Weights of a small transformer language model: LayerNorm before each block.
MLP neurons of a small language model. Each row is named by its layer, matrix (gate and up: input weights) and neuron, and shows model dimensions 16-111. Each number is 128 + 24 x the weight over its row's rms, rounded and kept within 0 to 255. Numbers have three digits each. A neuron's up and down rows have the sign that makes its largest values positive.
After each neuron's rows, "fires on" lists the tokens most often at its 100 highest values on Wikipedia text that the model never trained on.

L5.gate334:137107142146126120144148150170108128114077151126100103128121098119127152129135079129177145110119133128133114126165109102146145117112137120123149111108151160123100109077166120163120162122127153119148148099146087138157141144112151094053136202125141107087112134161163091149148161132138169160
L5.up334:068173111136129117183130111170136131126098135116099110134151160139117136118143112140117120141109076096133117107110067112087113155160161135120142132182160138122099121135194098124127102148099164157132133118137117074139066145126153134126121155135147114135103117155126139145089185136158137069
fires on: "g", "ch", "at", " ", "et", "t"

L5.gate337:144142085168145129129159093126136161114108111172129155155113116095130128126156150136103117169151141131108112157091161068159137110125152161133132130116102085174130131110156116144113113138125135135093114173160134141137148132122156144131149095112146097083148101102142117131149134118121131152
L5.up337:121192106198111123155140118136139162091098105144126110156134148158129126095145149107099134147153166073129141103085126071124134080122162163121167113133110149116135123131158124143159131118114127090130115176140124144147144177109154127137123086108115141100105126094087140115150139117145111125
fires on: "er", "h", "E", "b", "il"

L4.gate57:105120157127095161126111142072155092130148095129108081127145104158136109150150107135141121092158136059175110098133129092162096091132161137151152132114159144136121129122122153106117101126107152094144111108151115146128116130158152135138139112090119067148146084168141142146125139136101138094
L4.up57:172097127117136163123145116117113084143123090116122110087128138120184152145120122173127126127166101123129162135152098131167153096105116143130153134163066147082133189125092148108197160162092111089086138164121108140146110091124123119119146138137134127139108153105143098149134134107132108163
fires on: "f", " of", "t", "in", "h"

L4.gate376:128145136113147154113105158117150144092134121145134099152146129161093132133164104091149141133159162159094149104107155132129112115140106096125092135103112147126163095095072155091117123117150129116116143137157090131188143074145118074126099089084115174111150130121157146121132110122091134146
L4.up376:133086129135168115125128098146128102130117100144127133180125115112154119150192150111142129075126104157092120150147155139144103118163137126092117154110103144154121139127178108163138128181130116136177122126144111131101149121141113157106105129130151128146104175098187127096114147132101130125
fires on: " |", "l", "y", "b", "L"

L4.gate238:089102145156160174107124122131145161133115139136094142141152066139115095153129150111119092152150110124122092166108097162132123151124167139126113102124138102183125076123134153141146083118117166142125133121154120118127133142143142140092149106124095089119096115150088174146118140120109180115
L4.up238:116102103136166121158143121120140133166105100132118123123166168089130121149155163150134092099093081115140081133094098138126149135129136134106087126144130117142141157139143177144172156128153156081136134124127131111124109159144116147131137115159105116125096188122118117124138119124129126141
fires on: "s", "ce", "ation", "es", "ing", "er"

L4.gate269:071122156141134120097143086159144150152116134159162165110158167161119096118131143129104144114120152138113131126121103095110125152126118105114176104155118140131133113136116107164134157127106207126127102130119121065091121131116117141094149147085146127105127068136087147150169192077139147124
L4.up269:124098123076116075155113138106127126091182108125101150122170156071086120132154146110134095131151100123116109107115169144133160088137139126132138141131155149080174123104146168105165129122164096118137146169169123139103096150142128142157117150145088110141108116110122158126121131109161108143
fires on: "'s", "'", "al", ")", "e"

L4.gate47:148127073099121150089127173101150147107129168136105119119107068156117140148120122164137120104128130112123075147163114095145163120142126110133137128126191117120163101125103111129132132113117157152141145125163109173136133158128157185162157147075138088113120109131129144126109118114119177092
L4.up47:154099146129121140139118120150142113058166113095146111154124150146174111132136163126133144083108135094137146129146120102130166141122150155093115122127133106120125140131138138167144115133140054110138149176155144122112114135134132127134129106124127103129120144078088125139117123129139163108
fires on: "as", "p", "ear", "ent", "es"

L5.gate482:092143153166123129123152134174123142122114123146095117169138097136121127122118119143139164115090128114119105119160097131089117081122093102112134118167179178151118095129142130121138104161112114113115148122134136170154117110142126047130136110162137138144133111175119085116105153153138175116
L5.up482:071117133157182143143098152121109122121129133126125135125139111128136153113132133138164179160150094132134109132141068136114147093105116115094104120127172113120131140126125122105136149182145177146123127168158111151188120140150078095144064154136123122139125146118117124100125135143095146140
fires on: "ing", "et", "ost", "ver", "t", "ow"

L5.gate60:136104150150165160151107137122145111090125121091055143159134116095103113137108109118173120148151130178105144126132072142116154146133112100145133157092165095160145086152170166150121115138141128163113143135104099116145134132161123130107101169142097144088133156145120145145119134159147128111
L5.up60:135142144070118156103139110116156133140162113132086126130148145098120134151140115128123116144146156180109127117131139098126113139123141112142150137091104151142116135132094106111098116131125095098100152131110111122095150106093148071107173145141158152134156102098135131124088121086107136111
fires on: ",", "e", "ce", "e,", "s", "ore"

L5.gate458:144163092127128112129137086134154126137124123131173125166103124149092115101118151144136153145124098113128141067135132146102123172131082152122090148118117143129131150077141129149145138135123195129094114143155142144126138138124145106096135098136180059107097100081123148079142136141108120125
L5.up458:135169083149102094124123125101144117101150119115116122111098104142101145125060158141095124123100150108150137117156139111117085122137121169077151123151104159110158164133164135116156142117123150099043114142144113153119146102122146121142136153107172102121140084111097115088124169109087118168
fires on: "t", "h", "er", "it", "ot"

L5.gate107:137139140068099127125141102131156127138154142131154143103125135139077125141167124121122126128158134112162116148174104103154186151131120133144112135120130102128170112100110153132102113136122149146115115161097113135153169115089113099111107107125149144136169106109128143186110140109150133142
L5.up107:099095135109126132096146117143160158126102139160143143117121124133133125135088114153097162139114087120075106203099095085114210119109152095103142126145126130148131122154127136096146115162133132105170121147122131113113140115117123162121122146117112110133143055125100144170092137121150147111
fires on: "il", "p", "d", "x"

L4.gate260:119101110056154122135166119115148140111101119125120155143110111143137171163145140124155129119138119145094134144174162130161105136085161148145195149139111090143124167122160162091122118158118139109103125142130108110149118131138117112126119151094158151126098166049146160135135155132122090140
L4.up260:107154116130145150101176109132087098115108103137156156167142115104117149120094138114134166129078109155139118145155089164135104139133145138152121117134133093140145140104105129172103139127074136134125134102100130126136102082117121147156168143149138123136103170092121131139153138136111152158
fires on: "en", "a", "ies", "p", "y"

L5.gate304:096116111126137119129146069134120109166111134130114087089102153173124139156111142126161093166126136141135089137106148149141147150097108118106120136107145145154118162118116128143155088118138164124136120115140161088145108131166144097141134134132106112131039126108134173107103144144122112097
L5.up304:097130138109160162093128114148126145118102092125133135133159132181100179133112146126137056166144103123095148146094102145148133130099173116142088144132144106162113117120115169134161067104092141147100130107145148114140125156118138126117133125166098149128088144067140137119144126160121089076
fires on: "ed", "ing", "e", "ated", "9", "d"

L5.gate10:139111116092127119138146163113102151100116159107111145124080121145123165102141132107139133132148125154143129158172161054178122116148092128111105129117132151131088095118102127142149109162100143136073120159155169116165109105133114128136120122095123136143101097147106167115156085129091128166
L5.up10:114115139082148122103118165108148141127120189107130108140096101169171152139125148120105161126102104100132162114161146103132136091096158131120156122149124113122123085168108094112144103136086119104104116119151149134176133131106121131165157145117135162176151137161099118143143091139141155185
fires on: "er", "as", "u", "c", "e", "is"

L5.gate279:084134157150144152107107088114157130119092150121122165108107090120114085102122100202142076127130129108102111148101118129135156130152103122104160139091146099172103092132129155114106114089092162130147130103132142141139121130126163133114133144135113103123162118173093128118110145194129162064
L5.up279:108118159121165155127126106109117143125097129131110148125138132181145111102159110139117084099108111117113140109124116190115120117126151165116138102134148155184095145157119159099196143109096125101158138134131144108149144152103107110116086084106105111110131174125105128119161121165109157104
fires on: "c", "m", "i", "and", "f"

L5.gate48:130106136124146150095157133093161132108133128115093119154149115101116127143110186128117134159135119155068154128192118129130171142147069145143143134131155148151126097162080128095115157114119167152117161151105153157134099092134137149137087112113131161093106117120106142104112131177107163079
L5.up48:110120119111118124143110134130200094106117144159081125119131105100130124147189123146153104102136140167096165135154128094129107115132110126147145176097149157097087160121131123135117088078103095141112140143091124110197096124101118090123161132124109165160139090104141137170130138167120169128
fires on: "ce", "il", "ore", "ly", "o"

L5.gate11:084124100159130150153115123144154111096130138152141127107094109192098148117155112137123124119114127154120125149135146095155147117115125109151099143153125128128147088113101144156155100129086161151155143153114121081148117151114122103091115156117154128132074093114125107100134127120145151133
L5.up11:107127094133141141103135101152113093165106113120132089129140116136162146098164145138090142137102118105104152154152113125132117129115099114137089140141110168128130085085087130155143066174086172110113112120122148090137093096120137120119120124126113137160110120128127153166137115142116157118
fires on: "u", "e", "d", "ed", "t"

L5.gate391:145082155103112129149103107140170102165170122111117154109137097142121113097134106153105139147123154115090120102110123112127086183085127162108135153115137120154153115122133128138136153108122135117050164099121138186154118137116108129162099128137109122118147146138092143120189111144127143169
L5.up391:125124157128131173109103118130203147092155130089126176113120117114090098125090129126160112149098134119133114134116135107121119150126072119133123114110134100160148102116164147073133131060120144183081152133118164150176143114066129130119127116116111138101139081193099139103151130126132101108
fires on: "res", " c"

L5.gate413:081119116115103122140142150102136091125093153110153142164110112142129113159141136135157141151201144154121126132105104130152156146110138147103119128128156126176126162133136106145141125129118153111139129132167134129170120129111151127155142155101127123102128148223143137108166111162101160128
L5.up413:074110163137083127131109141104109095145142140149143115140111156103145118137160103074142156103145125119167142149125081103149165123126156159114136143119121106139117148103138121170139128139131103129123122089142161129155157156107122150136134139111083117119119151181147121085149134195132156118
fires on: "ort", "t", "s", "it", "in"

L4.gate150:156143149139107090117124094114148135106171132135104111113096128084107113134113100174149107150135139171142090151097108143106113131159109168128150078122164123144126132081156117139172157091129110139084165102157138125173108135132159143117160145103158136127136125114096106158158157126095201080
L4.up150:129160146080181134111167133101141122142132116126111147154097121102138088122107102113102144113122097110111149086143140142122147141121128134149138095059157163136157099150096121097149143143166151103150121134113104091119102114113130148121138180143101090094130132159146134136106120115144178079
fires on: "h", " ", "c", " l", "m", "C"

L4.gate506:110115125134141122102134173152140096084115122133139116119145104134123178157147152151108119131118137097084171136153122124118160118114090089140173144149137140151125143079135140166109124141068176094137158139129096147193121110170145085110134106190137149088104143078140156143109111158131130138
L4.up506:118181152114103108131152136134115141102125145148107171130143115159139102131149123116127146097123152139113106143133178106111148127117178141163118139081117116148140113092157112156114132087116178072088143142142132154149096154144159117148132173163126154131151179103132144131152092117158109137
fires on: "\n", "e", " of", "y", "p"

L4.gate2:139126120161118100163133123131103148112162096166108185156098137144113100161177136123133128111134141137155115136134126124136142163149133130130130118091132137107134133060145153134158123140101129134111142120132151071118095115152117121089126137135143104111114083112133152215119162110120127199
L4.up2:166112154115138123093147100106144149135152098171101140111123142141126145127157141153119146116105122145189097096118176165093128134127189142123107193087174109086129160086167155117139126144118119134136142105109162109125107130147132141126134146165124123122127109112114132150107168091143103121
fires on: "ess", "ad", "t", "n", "g", "od"

L5.gate389:139118169104098179139124144116134139114138140179149121148115087149114108155130135119164147149133141110125146093129100118140104107106139117167114114158146181133118080125132098178141136147105088100113109127112132151108081135109129107138179087123137123104154146165129159125166104164121125115
L5.up389:080092138142120092133057084089115103157107148149160133127129141107163103153109089158141144121129109107121118120116148128153107146117153106160104104142121102139106123129146095141115115094120131148111130158169119072083134154128127156115148118150094136095148160099142144163186112155158099164
fires on: "l", "ed", "st", "and", "s"

L5.gate255:157163151139129097148153139089128125104145152154114165153129160136085142121147153148115128136143179137117139141146129121127153161172131131140116086155128111113115138114129144116121149070095095135101110120081116105126119097149150204131126126090132145116107103115108176139127184147137151159
L5.up255:126146117130155114128174146114176096098126182102098118154138131141119118164138125175124141109107122104098143114109106132100154174115113124172122101139151136163103103185105153117127135101139118161109149136124125128137127090081155166098151103164115112138115105152083121182100148093152187126
fires on: "ly", "o", " and", "y", "n"

L5.gate16:101117108154157108129113137090143126115147173150138133133085153128120128183102149142161131127160095116109152097177150100189095171160085130131160139128146130169096106115148095169094104112108131137125102147141105117131159109140130140120114125066169113124121117134125139140134118064148144183
L5.up16:129148145105156103134107132106130113184165136160164114134106131088168097154143159169176075109127099129106167132164091071158152138159110142090106162140125163140111126130131150153150107108137079119135096103132115136129172077136128120133128100085139126154157126138171126112136095124123091156
fires on: "l", "in"

L4.gate283:087114122166127168058131157127125115124159128156120103103117083171104112133082121096109150131132158170138135099128072120086172155111130126146103100129168153149118085140081124138141134144128111107120134112147119141180130088142160078100133120127132129107170085178124151156130088097125138114
L4.up283:125109124166161156101109152139139085142132129147133119102116131112143132134089119122118157198115113124145107112116135133100107127124128138120132133172117106111139102156156108134096122144133137141077131102099126164159137106116106094152142124121138148122201110167147084091138163134123129096
fires on: "n", "t", "ust", "on", "y", "ound"

L5.gate261:143126110148144140113144092179152081131141126104105185140134140120131107137125135196121141163117117116185094129105126133105177120115122137139122123141145111140163110146145118157135156079120166137132141167115089160083125147099087139091141161119142108103146099096146132122137124116160111143
L5.up261:128109169102115082169142091086169147163110102127116129138170120119160138102136107121156106153134104109105134115118168094147117107159166156128136163072116118119133140121128141111097116080092125147068132171167097130145090131139149129121158136119124147139118139138159136132081127186101114108
fires on: "e", "es", "al", "ate", "ce", "ers"

L5.gate8:105097187153115136131123144123099179120140140142115144145122098122129105158107122125145140141123125158091090128131170126092159114111125148118138135084175088144130111112167124161132127112153086130104100111136129124140072142113168113154128142098104106120134112145140144115125133132117158072
L5.up8:115116124146080105086094114115121120149164163088128140156106096179091130164137135098133116083156106134085159113104127149134166097131139151101127154056131138163176178124117133144134133167124141150126121073097138137147120146118128086103143128084107104114088099169121173102134099131112138138
fires on: " be", "is", "ort", "re", "t"

L4.gate214:135120139124127117128092143094151120150146182179121124149125119170116131134136126117104106150146126158158116131148175130106163102086119123122136107139157134073119129143029110139124124140105178138171135143162114146162141133185139130133155123105107119102137068141120139157131128131120116146
L4.up214:103130125106116132146137142162148114142151151110147131136154113157148119138079105105108129161150091135083122135107131108146143172122090096130122133141109098122126132168129107143053114114139099111133123121195121132101117106114127126164129128156118178102200122150098131128121091159139187121
fires on: "il", " In", "on", "al", "t", "ce"

L4.gate177:080106171118151142172138101151139145159105138136143103155126173124145116138115102126126085171144130114138144108135073129154125136119114107107118115103148127166101171156121093123092087120140116140166084177101127142109081123177105149131106122105118124107153110153149138127159130112131140120
L4.up177:101144167133142120132096133147134160135115147139170131182123098132098116147117114076106082153123133174151149108128104141138131115135127082092121161137192123141097103122139171143122088162140115117118103119110133136127097098129135147144128105106153088097137149160192140116149138117133106144
fires on: "d", "ub", "in", "her", "l", " V"

L4.gate281:141104139110118105112175120097141122120125153135138160097122164140131133123137140105112147120152128090148166104143125135163136167156126085120140121128144116140088090116098166143123155068149167133150115097122102135141149130113089096126142098104137151128101140083098152168084148107128156122
L4.up281:118163130166140088126128089146114148120120137166154079124137119099108059123094130128122135132103096130122122149103160125100108120140177136127121122160116105146105118094141118119067126135142113116117116134151142148146158111119146152169125142159132120143109127165116143220112106106194118152
fires on: "o", "n", "ast", "m", "re", "ou"

L4.gate142:123144100167124090105110124151112126143098119147121147057127123138118146146084136127080151121161128128139095168131102134098135147157157103148112124092142099116105118135155102129140121144109152132097152119116142090131126134159134147133125181144111117072124122136121128129123136145150142120
L4.up142:133104112126138072134135085136112164131115124190129121122130103179177097136099140098128144140071080105135074106130108136136089092112175148119151137122126161161100163125159154146151115118125168071125156109116130108117111131121135129122122124101107089122114170112129136166123133140109154096
fires on: "e", "le", "on", "y", "\"", "ce"

L4.gate481:131128109133142136129130102118130134085112084155108145111137100162126145130124145161138163121136166156127107158138135118104169171148117110137122119095153100119118129109132120115090116140103133100117122136098136138141108146152140144137123157170099087118110111125140118187123094148077174144
L4.up481:160135082135123137083098150094156162128133122143128107107124148162145096150096166134116154118094102175093130134131145159151140155115112116118117117112087135148138132118143083125117129129108137133112121098075092123115098117192180146150125121153093099132152138108146129166122154155128111120
fires on: "n", "e", "ad", "d", "rom", "ce"

L5.gate452:128161126095125099076137117161124146091080150124120159089076134095118147140126140128172105114130102133110102132171101116142148130154137161129128137100139132130091104115170126153122110127098189147123125123139117090171121135142163136079151116061151097136113120123090169143124145127150115114
L5.up452:132180129129169168107123134135119141137139126137132154107122130157118097137106154085120183128106155130089159134156107120136128148139144134131163136139137116139081132152145157168155077142094108109095137116164120099160137113113147128122131088106153085138159136115101120166122159126102150103
fires on: "r", "c", "ri", "m", "n", "ro"

L5.gate432:114124135140129136160127129082147154145116163130136132112113104143132119139154094124091158081143192141099151168133126086105133130125133111102171071105144105122128136134135139142109113157136139166100141102152103113090135142157114129147107158102094158097164127145123155139101131142114127127
L5.up432:138110101099120127100161126100134086145145127122153149121136137139112139110144174133146137105129126115105145129150107127140154102175104094097111094125089151094123219080160131090150149167094091133141129123142128112147130124140100092135126096136122143130158131143106150119138154130169093102
fires on: "p", "t", "o", "il", "ear", "e"

L5.gate502:131132126170162152103126114130087116128121180161154137133136113119103120142091083157158144137130114114145093152146099140128149140140129137131134125141128104131143129160089168140091118119175125157140086083120143112141113151149099184165170115137111119071124113079169130116148140113114142154
L5.up502:141098144151136096132123117047110134161109131150136110109112123109088129127108111126148131111126134167172127114173143169140133084114127133149164111095135148130113101105083148142144118139141120124139107124150143106089120132116178121119112155135117159141126150143140124150111088157141137141
fires on: "her", "an", "ed", "in", "k"

L4.gate42:146125124090108148144181117095126072119165131138127136118113166133130128137142141071169162097127119083136167146160091084110151159161142109145145133111136128118125107138090168136094127142150164133152129100119071142125137100132142129107120158111127110104146098159119124169103125122117105103
L4.up42:130122175135161120091133131091115166134144091142122102122141154169176154122118148131160109129144089085167130120117073144139101131121110102112187149166116099154130122168100142138143125141134139140105122150146144118135122118126122135158144109176124159090071164139133184125126159098125118193
fires on: "o", "in"

L5.gate431:105075140099093138112133163111131103177137135171127102159146082115134133142157131135175099086123135107129157161153141087160118104105110119154135173107162132157139117136101123147082125123130129121173093149153103150145165060100120123095144119105142148140164127169120151132107117131111119091
L5.up431:093136102111108124113133097099156118105146156162134136155130179135084123112107117116163107102124118115131088056150132122130123153111107079113164131155117104130121132149158157150079141100119116170117141140115122120141148128099171163127132157113089109110138097101157137127151111100122062152
fires on: "in", "t", "or", "it", "l", "w"

L4.gate296:116133173129160121081160138113108080138121105121123094134108134144154134140091096126128103118128173174081113083114145139129114111136162101146145076087102122164085119118134150120143140107125132159167130081142142130109154133162134082124123144092158158118110128140116141136101195168164146111
L4.up296:155126148117149128079171103129130084142103129093135097122162068115145126144138136187158074114117162148136115109151150142150098091119129142154118093084139110125103135131108114136165105115137136103123125105150121160146150105136137105106104173110128124135174136176150138127106143100091148139
fires on: "re", "us", "a"

L5.gate217:109147142108129189113152136143111124138182063149142114117112098159105132133118095098115121110156116128117163135094143095137106144107087125155131176101131134133084088128117169133157117139127083108132112151096121162131124089145131150116119121110117158122093113136110153137159097121122146120
L5.up217:146147151115130109156117088109141117156123127147146166121151113114129117086141117078132130117116096140148122140122092131123116139105155136137103097105126104123117119092151145106148150123111115159144097114114094115113145170150111120092089137159144134161135106134122122169130123143131162109
fires on: " |", "av", "l", "ed", "ir", "t"

L4.gate112:158148129090174195073106098107142155105144109132127130159127126129094094097146125097145121129140125159121137129153175151128130144103096119115141139101125161174106103147119100136111156117088116116118150120128126143147108082151111151142132127100147157120128126129144187130178111131124086180
L4.up112:136165131115116098112132110187106121163101119120168109107147139144113138129124124151160125152128114146166131127150158167121096153137149116093146104141149132184140128119121140082165128151136165084161130129100084106132129120133101138166137130123133116165138085155148146111143141106156113163
fires on: "all", "al", "ed", "ld", " n", "l"

L5.gate365:139118137107179149091121144109143162121061098181123116115136126130103137138112124106117116151157135137125111169169191083118118131117099099100111165093127181086129118123127124111136146131137161137135131168103138123163113089150112157121140152083159125116119079130129129150124141111124134077
L5.up365:133151143108132161138106129156140141126128110142087171107129134100111117116107113102148072137100106105128127079159127107093147143132091118125161146139116123087145150133113148131149145172135117176114110121101176120128119158121119120129094113157143135103134121072160142150134159176083121125
fires on: "is", "el", "ig", "ur", "o", "il"

L4.gate316:140100122142111130130129086136083121076130090137137154150124092128130123133155127121121128145191165120148172099145131160129157130081127102143180097149139116145126126069119143185160134152156120137144135086148157131110149101173144124122107157138157157122122111114134133089112153142126159179
L4.up316:114105132154127163090184143100111113148140081126112103140154134133112146113179140148128150089166141116120117104134131106118107139110138130139155156118132167133148125127130066132117141145084135133075121112153106180143123081143082147116143137104130149097132159134109144099156164097088123152
fires on: "a", " of"

L5.gate400:084127153169129096104132143074114147124138144126086087135093160110135120145093108133120171112132101171136107164115146105161107114123115121131126103097149125143131109127147119134116168084125099153152098075157087124100133099087163146087129142129139092135130165115092104105135124150149160105
L5.up400:128157136116147150127097165123126138083155149120145149146123086149118143101139163127150160122119113112142097141127118138135210102131112124124154119112148125171091130103179142123105131138141111091155110121188106098124083078179146115105131120115110076150124117115145104129103138117178085099
fires on: "c", "ear", "t", "er", "i", "ist"

L5.gate98:129159138146115097159151077145137126035122131133080128156135107126125136112118106107155166129155108077134096134167112138114160153127145130124119125082125119089112120175129183145123139097136119124150121136138088106126119124127121121135087136100136131134161125121124160132144168113145123056
L5.up98:134144118132157156151113100091141110132135129126164121114106131123133118123127149096123112122124170060126112126187126124124111165129122106068145126125139133098103114140145138150192089110117113115111139160142164082129120153114096128145087107110147107119157110098132128183158209117157137130
fires on: "op", "ag", "v", "ic", "in", "ar"

L5.gate497:105097147160128145148117121126089106127128153141147110110130135121127111139148164139132114145138117122170131171141147098144125144136096122150169148079118108139129137093150120166056152077149094118116101113146137111127141130139097128145067124107114087123146161110130172130153113117157085129
L5.up497:135105098160127075165139112145106108174127127152155134132153125087105152139134107152081119152135125128129188134139131158161078133152132130151157144099135150095120114101146123138098148127134084074138129126154151136103157135108132102131125106149119126134136119120146155118153092125162141113
fires on: "\n", "b", "ong", "in", "i", "k"

L5.gate17:123131077189124133107123153142148161122156125122131115178127143131095109126099103135137154136102074146116116165147120118138139131117085116105116117139145121161134102130181118145082113112147122143138134169095121114121154129158141177132148156109123065139132133081101090105121137116144102124
L5.up17:112130115112132138104114138148118135095147122119123130113107126193104111095160162087150076124136126097095142143119136109126126231106130151153100169136167086162091114125152149132132136141085145118138116133100132114141145104128109132140125140120126123134103125110106161147125109147146127130
fires on: "ill", "l", "ear"

L4.gate201:107111133124117123093120088130113099129155096139168092100109108145109115098116126102151172122141170141122136121115136144127138149127093117138139097152145108109163138142086091145121126158132137110121123118142098133135135110150177115147157112118130095129155035135116159166147104103172121139
L4.up201:129106110166133089135157111121115100138113142165149114136127110143149109178157147131116186110129151127089131159132119086180113142115106128100127179164095146126124115092160095156107091199136144130108118148141174145107139140191108122097153085135126117118137127157171143179174167115117174106
fires on: " A", "A", "a"

L4.gate128:121092154174094126132146111135066117162105103164114128114115157135150144137174109091110147123174149120138095162121122114105155136144095105157126094127129116121127160110159129145113114109139131129099140097141138156161117070134134132130096176140134140103126120123125140121162124115130124142
L4.up128:124123130164087143114195145132110112092157122140167080109132104089102165122121127087105105089134152110119140131101176142157111114127095151130139147140131135135121151131099086160102142113114101137120130114142145122153117087105149103131145134204131128119112154114127141112135112115151096135
fires on: "l", "a", "K", "t", "ing", "z"

L5.gate259:118131104134108157147087122150158127092157131108078138138130096115115144136131154136115161137092126130140149126143143143130187132127148082167154109119136109144135077144153084130084138095082174154133180126121134094133143136130179101129124129133129125109126134108106110111099136110102137132
L5.up259:085117116153122149148127134133070125160149106150111085154150134109133154118115120118123143145132136146162119129143122106105098137172161133143136103119115076117122159091143097091146159102114129134067101129141167127155082140136125108102100141148121125133137143112085144087158065132145124110
fires on: "y", "ost", "ore", "e", "ch", "ay"

L5.gate494:080135097157121097149139136134129171103081107124113145089136150144106127132115123124103146130123130111147117161109149124119115184111151109107112144116113107114151127125088130130113140087177118113090130127081141154163158144112142145148126101069098112083145140127111155118151098126116167124
L5.up494:106131111114129106144120124135163167097132102121095124080154144096099099134122128133150147135097133102158135123107093113117123112099109174134122174166089126087156117128125097123114138105147111109118163088122139160146149138122141146134138090113103071104161131132146121113122082128137170116
fires on: " c"

L5.gate298:114097084162085111087138117130131131128167145108106127138124116144129139145118163134147152095161125133154090129135130103097122141104113130127078077140118126145127134077115100155155114101140144147074126105155149126125125106157157132151079100102137110055138134140098169103148148106101145153
L5.up298:146138091132140133065146148163112129136161105132134092121113117165165134115121156153116153162149109128106123115125150151088134091105105139099072105145107181141131178098113126126178120131148126112114116108124161140119127118128116143128110117125099148085117205093116111101143113128133135134
fires on: "es", " from"

L4.gate59:137123150108113162113097117124113147102162136104135160137147140128133159096124111113138115128174155149091115140145163107158141113131140133122148140112110096106144143084130103149106103123107104116143126112110144096135138119157162139101155079131157127091145145139134185139138117151094138061
L4.up59:105107121084129129149129163140127157105111130126123125136151121113130146118126133136131151125152109117115125155090131107084146074122121083171169108168119087100133141151153144127092094118140142106171085128114133087113080116127149171118109109105134197098135087145100131130117168149158166084
fires on: "el", "il"

L4.gate479:095093132156127086128142124114109099158171141146084107090135147153118096145130137135118122123138174091126120120117161134149119132162177115111119089144183107132099137148174121170122106125112100106131101114116122129169119129124137168122114143092118102103106131163135149120126155143163170094
L4.up479:091118152145142162123152142118107093153126138136163080088122137125073126120128137140141136124106106135133130130139144155124166137159086107124178152116120148159088161149100148133173129117140108144130101142146136150156135124162125094146123099106102119127115136100094119106101150110131083112
fires on: " W", " M", "at", "t", " B", "e"

L4.gate427:146151159152164128181161114125117125110108117163107136121100137107116131133113095134137117135189099100125146101169129106099112117115117115124136099144143146140125117143122101137154164099147113186094111100141104135142147114136151127146140126070159109114104116141105126110087182184104119147
L4.up427:143122143162170100119093095117119112164134104134121106154155099096116108153126081157144065120098081117152082136131091123102143097150091153079172125089149146123130119173111118104099151176168138136140114170117119130111137143144139142120158114132080160142104120162127111117099139137094162179
fires on: "h", "l", "is", "ow", "c"

L5.gate167:123151135099136103144129137115169114094123151137107173122118121126112151101127144144131088137091138100148135150141153113146118149174120160123144111116135144162161105152155109129146113116143122205126114118100142135127107155122140077092126162132141087106144112100137157114132124092136145166
L5.up167:127132128145161123140169118127152101152122122143130137095151148107154096113113147154126050164125131098101137138107140155137143142145158179107123121142140080108166100093147140147138084106110132124156114110092103136157112146128108093123083077154100141092128129143115185158120144192089101124
fires on: " w", "ce", "e", "m", "th", "ic"

L5.gate441:130164134132103168092134161138155110122140112125117140131114086153107137141117122144100123069125108140153111089125091114157136134125162108133080124132178142126125122108109149117152094125136132149171133108135173167137130129094147093112131135127116112115183179133128143136089141170105124090
L5.up441:133114122121150173092143138159116116179105133125104118111125120174115121164087086135113125127149098101129150122134099128072194128116103091124119103134115107148139142150105093092118149133132127166158131147107131125144090193127144126160092166155136124085115124147114168156143134163094099129
fires on: "e", "s", "gh", "ith", "ow", "ing"